{"num_hidden_layers": 8, "hidden_size": 448, "num_attention_heads": 14, "num_key_value_heads": 1, "head_dim": 32, "intermediate_size": 896, "vocab_size": 8192, "hidden_act": "relu", "norm": "layernorm", "norm_place": "pre", "norm_eps": 1e-05, "positions": "rope", "rope_theta": 10000.0, "rope_fraction": 1.0, "qk_norm": false, "attn_scale": 0.177, "bias": "all", "tie_word_embeddings": true, "parallel_block": false, "init": "normal", "init_std_qkv": 0.0275, "init_std_o": 0.00688, "init_std_up": 0.0275, "init_std_down": 0.00487, "optimizer": "cautious_adamw", "learning_rate": 0.000536, "lr_mult_up": 1.49, "beta1": 0.9, "beta2": 0.99, "lr_head": 0.00852, "max_grad_norm": 0.5, "warmup_steps": 218, "schedule": "wsd", "decay_fraction": 1.0, "decay_shape": "linear", "final_lr_fraction": 0.02, "batch_tokens": [65536, 131072, 196608], "max_seq_len": 1024, "doc_mask": true, "train_tokens": 811800000, "max_steps": 6812, "dataset": "wikipedia_en"}
MLP neurons of a small language model. Each row is named by its layer, matrix (down: output weights) and neuron, and shows model dimensions 272-367. Each number is 500 + 50 x the weight over its row's rms, rounded and kept within 0 to 999. Numbers have three digits each.
Before each neuron's rows, "raises" lists the tokens whose logits its output raises most directly, leaving later layers aside.

raises: "sis", "ns", "lis", "i", "um"
L5.down299:446479454502544410513538434481551515464498582526432494497446472472588611523453617557495557480398481559461506473539532630517413491595448570533568550564479572503538484623539541478485507491502516551570489444395463492575565483478540520573476470480485410521461530469609552431558476540478463528

raises: "pp", "itar", "gen", "ds", "ger"
L5.down825:466470519508594534545518569469491485600411473479495482441394522543458571386540500452442415443503492527571532505389430494484497472496518470410471476513565440463425489535467589541505495483559486455529547475521401507470606465477495552531491548511625418508562488463437474438547468446457523590

raises: " which", " whom", " whose", " although", " especially"
L5.down466:520648464499525467527547479523536471587447417590474526509460563480499502478423513578497493506576559564474526425467379535520419455511434604489555475498496546449569499428427498496574574549450498536477492538525459531519504473553542534521589462533574485513503403561552527522505450492499512573

raises: "s", "sm", "nes", "sy", "es"
L5.down288:529562604477603509495406544588490548490434467561486529482525540344545531496577548504494400497497418524488511504561488540478572395479521604450534439487440532522568532493560458475426479423523535492565516496465502452394490481499521476533567449472486520500491466527499446466533535538586549434

raises: "uro", "ural", "uta", "uto", "uka"
L5.down409:410515506591534494480456512491479467480497496491557486587533573438467464598568503454423475605490457502465500546551439544497481616516506438534497460533487429587508457383462425592546470490505585432462563485457460506535528450473465531491492508467511506508467533535517467513492543487505491519

raises: " times", " time", "rain", "ability", " capacity"
L5.down618:561585473479527453506457462434498577505472479503464478417459543508525470534485462438412533578489577561479472464493504497549537488495518459598537437488461519526509588499499450538459509503510521485449556463413562499431534381426564551447537535536475489461406499492455438441547514570508517515

raises: "ly", "worth", "ley", "ments", "ridge"
L5.down645:508455455484462498599488506442422573540380565528558461468422513493480520498494542462463550465498459514483468408370548515472469499509528429633524487539606473471506554491562501520466484505546488465470494403552525546520493525628565570479470424596479527554432504627539545533502463494490436502

raises: "ves", "ates", "ains", "lies", "ds"
L5.down271:484457513443504458514512469492514539610555505517494441600555442439614539550569484532464343520490592517563530449590531466430456449502493485439494424471514500546534498417534431523480417549479562570485482533495534520472482505510511461518500507426472555486416483453475453459467493426445474557

raises: "ured", "ased", "ained", "oted", "ited"
L5.down874:492497436518499493490448470473472482506479567557473493562501505484443536578536416463536465470512477452595491598541516590472432587513489531473420528444548465494487530517531440492461544529416435455496468491510481551498455580476443424556450491475588576529492514475634496403494411378485524431